python train.py --n_layer=12 --n_kv_head=4 --vocab_size=32768 --norm_eps=1e-05 --parallel_block=false --init_std_qkv=0.0163 --beta1=0.9 --beta2=0.95 --grad_clip=1.0
MLP neurons of a small language model. Each row is named by its layer, matrix (down: output weights) and neuron, and shows model dimensions 400-495. Each number is 128 + 24 x the weight over its row's rms, rounded and kept within 0 to 255.
After each neuron's rows, "fires before" lists the tokens most often just after its 100 highest values on Wikipedia text that the model never trained on; "raises" lists the tokens whose logits its output raises most directly, leaving later layers aside.

L8.down1340 [ 80 120 139 113 132 111 138 121 146 125 114 125 151 136 130 153 139 123 171 153 108 126 111 110 150 118 126 141 125 123 154 109 166 108 108 128 134 119 118 176 131 153 145 140 141 120 148 118 120 114  87 161  76 122 112 110 162  89 128 121 133 131  85 101 191 128 150 129 125 153 126 129  75  95 104 155 119  97 127 140  98 140  98 116  85 173 154 121  99 143 119 126 140 115 151  99]
fires before: "1", "4", "2", "3", "8", "5"
raises: "4", "2", "3", "5", "th"

L8.down741 [117 121 120 103 109 145 129 111 126 132 112 101 139 154  83 102 112 132 103 129 144 113 173  73 159  90 150  89  92 129 149 129 108 158 152 154  87 138 135  99 117  95 118 166 114 126 106 144 163 108 108 110 196 114 138 107 107 165 161 135 128 148 146 105 126 116 104 145 109  79 170 106 113 160  43 139  82 153 154 109 115 128 126 119 151 151  98 132 113 109 134 113 134  98 132 150]
fires before: " "
raises: " ", " thirty", " nine", " twelve", " about"

L8.down800 [ 96 184 122 145  96 123 169 105  98  85 113 144 131 137 111 114 114 143 109 105 148 151  87 142 109 139 190 115 165 123 173 149 138 122  99 103 146  90 114  92 140 167 120 139 140 110 127 140 130 118 155 135 110 125 155 122 156 116 141  97 135  79 134 120 141 106  96 130  36 115 124 133  86 140  97 123 155 140 115 155 137 135 167  98 148 130 129 128 136 148 157 156 134 118 134 115]
fires before: ".", " D", " G"
raises: ".", ".\n\n", ".)", ".\n", " ."

L8.down2599 [145 127 142 110 131 187 118 149 116 172 128 142 109 132 117 126 148  89 119 105 158  88 131  97 132 111 105 147 133 170 116 115 135 111 122 148 144 157 136 107 164 142 119  96 125 112 128  92 116 153 150 111 169 186 136 120 129 151  80 112 115 129 150 127 174 147 132 106 101  91 178 113 130 102 103 123 116 138 131 137 155 148 147 133 128 142 120 132 150 116 111 133 147  89 103 122]
fires before: " of", " to", " in", " by", " on", ","
raises: " of", " about", " both", "ing", "pe"

L8.down1487 [ 75  61 119 136 121 144 154 104 133 148 155 144 170 138 159 179 104 124 142  91 106 166 176 110 146  90 173 152  98 116 125 122 104 119 142 125 133 132 118 150 176 142 176 131 136  93 166  88 167 103  99 124 145 120 147 157 102 134 141  84  95 129 140 119 129 135 134 115 120 131 120 122 129 110 137 129 119 116 158 115 120 155 127  98 119 168 119 117 115 100 124 132 125 152 136 121]
fires before: ",", " of"
raises: ",", " saw", " faced", " included", " attracted"

L8.down511 [159 140 132 131 179 121  93  99 135 136 107 129 112 106 130 137 135 128 109 107 161 169 130 106 101 104 119 133 107 119 111 141 139 123 140 114 147 153 119 133 146 114 128 148 130 173  94 126  79 126  87 148 131 174 120 128 115 148 135 154  77 139  84  91 147  94 121 107 146 132 152 144  86 153 116  78 135 125 137 138  86 158 167 112 162 131 136 113 138 137 105  81 116 126 101 117]
fires before: ",", " to", ".", " in", " and"
raises: "::", ":\n", "–:", ":", ":\n\n"

L8.down1130 [105 135  81 134 118 186 155 130 115 144 147 129 128 122 118 163 120 131  99 109 120 142 112 107 126 151 142 144 107  96 146  97 121 105 154 132 138 135  86 122 162 159 134 111 144 141 169 130 137 145 112 115 119 132 125 130 128 121 131 143 140 128 142 105 132 128  75 160 147 107 108 141 148 112  65 150 136  76 146 112 128 100 145 145 135 138 154 109 146 140  99 129 138 168 138 126]
fires before: ","
raises: ",", "!,", "],", "ce", ".,"

L8.down1140 [104 158 189 147 139 107 118 108 114 118 130 158 154 136 156 136  87 107 165 128 113 101 100  89 158 152 127 155 120 104 112 138  85 125 122 136 122 136 126 131 165 187 118 145 126 127 141 139 167 135  80 107 111 113 101 115 145 128 137  92 144  91 144 162 122 112 124 153 153 158 120 127 113 161  76 110 113 175 135 153  59 150 144 123 106 116 151 108  94 133 163 161 169  88 115 148]
fires before: "0", "1", "8", "2", "9"
raises: "2", "3", "1", "ery", "5"

L8.down1898 [147 144 105 102 130 140 117  79 111 144  81 107  96 117 116 137  78 157 160 178 140 122 110 132 144 135 115 147 132  59 164 130 109  90 115 127 148 116 119 114 124 112 156 125 107 110  85 111 153 161 118 146  80 121 106 112 105 116 117  93 113 180 101 159 143 146 111 112 120  55 166 156 135  73 130 142 151 123 119 130 142  99 110 140 109 111 166 124 136  98 116 152  93  90 145 113]
fires before: ".", ".S", "RS"
raises: ".", "order", ":", "ary", "ec"

L8.down2627 [112  73 155 104 112 137 141 130 108 155 137  78 145 149 143 180 113 124 126 101 147 116 138 125 122 169  99 148 150 100 137 124 125 145 142 114 145 112  91 150 139 116 129  99 165 121 170 124 112 110 142 126 136 115 126 151  96 130 127  84 131 158 157 125 172 105 154 162 116 154 108 127 112 146 108 118 153 107 179 136 128 120 147 112 138 166  90 104 159 116 145 151 132 130 143 115]
fires before: " and", ","
raises: ",", "!,", ".,", "lor", "footballer"

L8.down402 [132 152  98 144 102  80 170 143 123 123 116 121 117 117 122 172 124 100 131 102 146 126 111 123 153 128 160 120 123 147 156 111 169 115  99 144 117 166 137 147 123 147 116 134 132 148 137 130 166 132 138 114 162 111 141  78 161 121 112 115 113 145  76 129 136 123 113  99  88 104 125 123 125 172  76 140 128 108 100 143 142 161 119  98 142 115 130 123 139  97 113 141 115 135 138 115]
fires before: "|", "gment", "."
raises: ".\n", ".\"\n", "}.", ".\"", ".\n\n"

L8.down180 [120 123 140  98 124 129 113 143 179 125 121  84 108 163 160 145 106 117 115 123 156 120  84 119 123 129 122  97 101 145 145 119 113 170 159 158 166 105 151 124 119 129 156 111 127 115 113 150 141 138 102 104 143 119 168 148 141 132 142 131 126 136 178 139 142 100 115 166 133 106  85 110 139 135  70 145 105 160 113 125 139  98 132 133 170 161 141 146 155  94 114 126 186  95 119 139]
fires before: " ", " the", " August", " November", " March"
raises: " ", " January", " February", " October", " December"

L8.down2033 [118 146 127 156 119 126  94 145 117 130 145 123 133 113 143 125 151 114 125 102 120 112 124  88 137 131 136  94 108 165 108 137 150 159 135 155 108 130 135 121 116 144 140 126 129 130 123 118 122 141  94 121 116 141 135 167 139  90 132 129 146 121 140 107 127  83 161 130 131  23 108 109 119 131 248 112 107 170 147 157 120 122 137 141 100 255 128 115 139 115 120 125  97 148 133 153]
fires before: "1", "3", "8", "5", "9", "7"
raises: "3", "2", "9", "4", "0"

L8.down1036 [113 125 125 145 126  86 140 110 149 158  97 129 102 157 102  90 109 122 169 138 110 143 124 119  71 148 121 156 128 152  99 142 113 119 115 102 114 120 142 104 152 142 162 152 135 138 145 110 201 121 123 110 133 150 142  81 106 135 113 132 102 121 109 172 126 117 117 157 100 141 146 156  97  65 139 145 143 140 145 132  92 136 138  83 135 154 111 152  91 186 119 127 168  89 119 154]
fires before: "-", "|"
raises: "-", " |\n", "|", ")\n\n", "=="

L8.down762 [114 117 154 127 158 117 125 139 125 106 138 127 139 111 132 123 138 119 150 123  92 102 130 110 151 164  88 131 127 139 125  87 130 110 176 113 159  85 127 146  95  94  94 128 141 153 136 125 147 142 162 149 148 147 153 132  94 143 112 133 142 125 119  94 128 137 150 154 147 103 107 117 102 165 123 134 142 110 184  89 105 145  71 102 133 116 129 143 123 104 119 127 136 136 135 147]
fires before: " ", "th"
raises: "th", "rd", "r", "nd", "ch"

L8.down1405 [122 106 141 129 173 110 167 109 118 112  90 137 143 152 130 137 156 145 183 166 115 133 102 109 146 126 106 123  85 121 116 132 150  86 121 133 143 119 110 133 154 164 133 134 144 108 118 154 136 116 127 122  87 127 124 115 139 116 108  87 145  91 146  98 147  77 137 144 123 137 126 117 149 119  98 145 147 122 140 138 115 142 122 105  92 141 135 162  88 150 115 151 112 117 155 117]
fires before: "4", "7", "9", "6", "2"
raises: "th", "nd", " ft", " mm", " cm"

L8.down1237 [131 113 122 130 125 177 110 153 134 124 156  99  96 141 110 122 105 114 124 128 135 109 108  95 127 138 123 166 126 138 169 103  70 106 128 144 136  74 155 133  97 158 109 150 135 105 110 116 160 165 104 158 131  89 141 111 110 155  94  64  53 131 146 151 180 119 112 166 109   0  92 137 119 158 165 179 180 147 114 114 140 110 106 140 151 145 117 133  99 166  96 130 163  96 102 129]
fires before: "-", " ", "1", "0"
raises: " ", "η", "-", "α", "our"

L8.down602 [ 83 124 125 151 116 132 100 150 154 140  83 130 137 158 153 173 143 169 157 134 102 141  89 124 127 107 102 111  78 171  98 157 179 138 140 117 118 137 109 157 165 131 129 112 162 122 136 147 149  96 123 139  90 122 117 146 159 101 134  75 127  81  81  71  96 116 179 134 145 149 129 127 114 131 121 150 126 142 131 119 110 134 110 145  83 157 131  98  82 114 118 156 107 120 158 135]
fires before: "1", "0", "3", "2", "7", "4"
raises: "6", "8", "3", "7", "4"

L8.down2499 [108 130 146 180 103 130 130 171 176  91 102 135 134 146 149 155 108 159 112 129 136 163  98 102 136 122 108 129 127 172 132 118 121  98 113 102 112 112 174 152 126 142 130 134 138 162 106 118 115 161 100 117  92 144 153 123 177 100 156 136 113 119 133  72 134 112 134 127 111 116 136 116 103 119 123 134 110 138 152 124 114 149  87 149 108  83 126 138  95 130 113 113 135 121 127 120]
fires before: "9", "0", "1", "8", "7", "2"
raises: "4", "6", "5", "8", "3"

L8.down2541 [134  95 143 139 104 132 135 130 139 144 122 110 128 118 130  75  95 150 138 105 106 109 151  66 118 130 164 171 116 122 109 117 126 119  79  90 149 141 148 159 106 150 142 158 125 118 108 158 123 160 130 136  75 128 117 114  75 108 130  95 134  99 167 142 138 129  96 150 159 129 108 106 117 171 122 178  73 144 146 112 118 138 128 136 115 153 137 113 153 124 117  99 149 113 176  68]
fires before: " ", " a", " been"
raises: " ", " about", " numerous", " approximately", " included"

L8.down2289 [157 131 119 136 106 136 138 120 255 132 109 127 125 109 146 121 140 127 132 151 111 134 132 137 114 123 116 117 119 112 134 131 132 119 128 116 133 127 129 126 147 126 122 132 122 112 123 105 167 113 130 128 136 132 111 136 114  97  97 115  71 126 141 133 112 138 110 176  95   0 117 132 111  99 204 136 126 137 144 100 141 132  93 143 167  91 115 124 102 139  93 129 155 146 130 125]
fires before: "-", "=="
raises: "-", "|", "The", "It", "S"

L8.down1818 [135 140 137 133 104  95 129 156 141 141 103 116 144 198 137 106 118 124 105 132 130 116 122 105 141 134 148 103 107 120 159 118 120 150 109 142 110 113 136 144 155 159 142 140 166 118  98 180 124 146 124 122 150 122 150 157  97 127  69 120  86 109 137 183 174 110 104 150  80 102  77 175  93  99 106 144 160 117 105 145 131 133 161 130 157  95  98 178 140 166  77 121 121 143 124 123]
fires before: "-", ";"
raises: "-", ":", "•", "^{", " "

L8.down583 [100 155 140 121 147  97 149 136 143 126 164 149 175 101  51 135 124 129 129 111 157 127 137 108 115 124  95  71  90 159 139 152 189 138 127  69 150 159 167 144 113 120 119 149 175 171 161 100  96 108 139 119 113 126 107  96 108 103 107 179 141 138 111  96 124 167 153 125 125 127 123 101 105  88  80 108 145 131  87 145 157 128 161 100 142 116 166 135 142 132 111 161 144 145  61 153]
fires before: ".", " (", "0"
raises: " (", ".\n\n", ".\n", "(", "."

L8.down2114 [144  86 147 108 128 182  83 107 176  89 156 114 143 144 124 141 141 146  95 119 107 151 116 104 105 112 110 136 115 118 128 104 134 144 143 171 152  95 132 139 136 168 133 122 124 134 116 132 138 104  92 118 149 139 170 145 124  90 152  89  98 143 128 113 163 114  77 149  97 115 104 128 113 144  45 147 109 151  85 112 109 147 152 108  92 160 124 139 159 123 156 146 104 116 109 146]
fires before: " "
raises: " ", " early", " January", " late", " New"

L8.down2405 [165 103 115 147 126 152 107 140 139 114 116 156 139 120 130 129  75  90 142  74  90 133 153  92 129 118 145 122 172 146 152  87 105 123 100  97 108 123 168 140 115 126 106 116 150 160 138 173 140 114 109  83 149 160 116  77 154 115 117 116 122  93 131 150 186  99 129 115 129  98 147  99 137 138  66 165 117 126 135 131  96 126 151 136 122 114 145 145 111 126 128 156 145  99 155 120]
fires before: "0", "2", "7", " |"
raises: " ", "-", " of", ".", " -"

L8.down2580 [132 136 125 111 125 107 126  80 132 120 129 119 129  82 100 101  88 147 184 140 139 121 142 165 137 159 152 111 138  91 143  89 151  75 105 153 153 113 145  96 119 173 140 147 165  85 125 160 148 131 137 177  96 139  98  95 142 127 121  90 127 114 113 152 140  84 122 180 114  18 146 140 122  91 154 191 169 124 140 145 128 137 135  60 124 142 143 164  72 116 127 155 104 149 149 150]
fires before: "."
raises: ".", " |", " |\n", "″N", "/km"

L8.down606 [132 164 130  99 118 108 163 135 146 145 160 109 127 127 132 145 138 138 145  82 129 151 132 124 129 110 113 126 163  96 146 131 142 135 107 146 122 131 124 113 134 181  81 111  97 152 117 101 125 152  94  97 161  90 140  97 188 125 124 122 144 113 128  89 136 135 114 122  83 122 131 112 108  88  84 161 185 135 142 133  95 140 140 106 154 109 167 110 148 110 135 118 121 145 119 131]
fires before: ".", ".,", ".;", ".\n"
raises: ".\n", ".\n\n", ".\"\n", ".\"\n\n", ".)"

L8.down123 [142 138 166 122 134  93 136 156 133 108 138 121 124 127 124 104  72 150 133 147 126  99 145 120 139 121 123 145 112 126 160  99 112 155  98 103  60  87 156  89 117 133 150  93 119 117 116 139 144 101 122 111 147 107 136 115 132 129 161 124 127 114  93 142 111 102  41 129 141 118 145  88 131  96 120 133 142 118 120 141 142 131 136 107 164 106 133 137 101 114  79 128 136 109  86 183]
fires before: " "
raises: " ", " about", " approximately", " just", " between"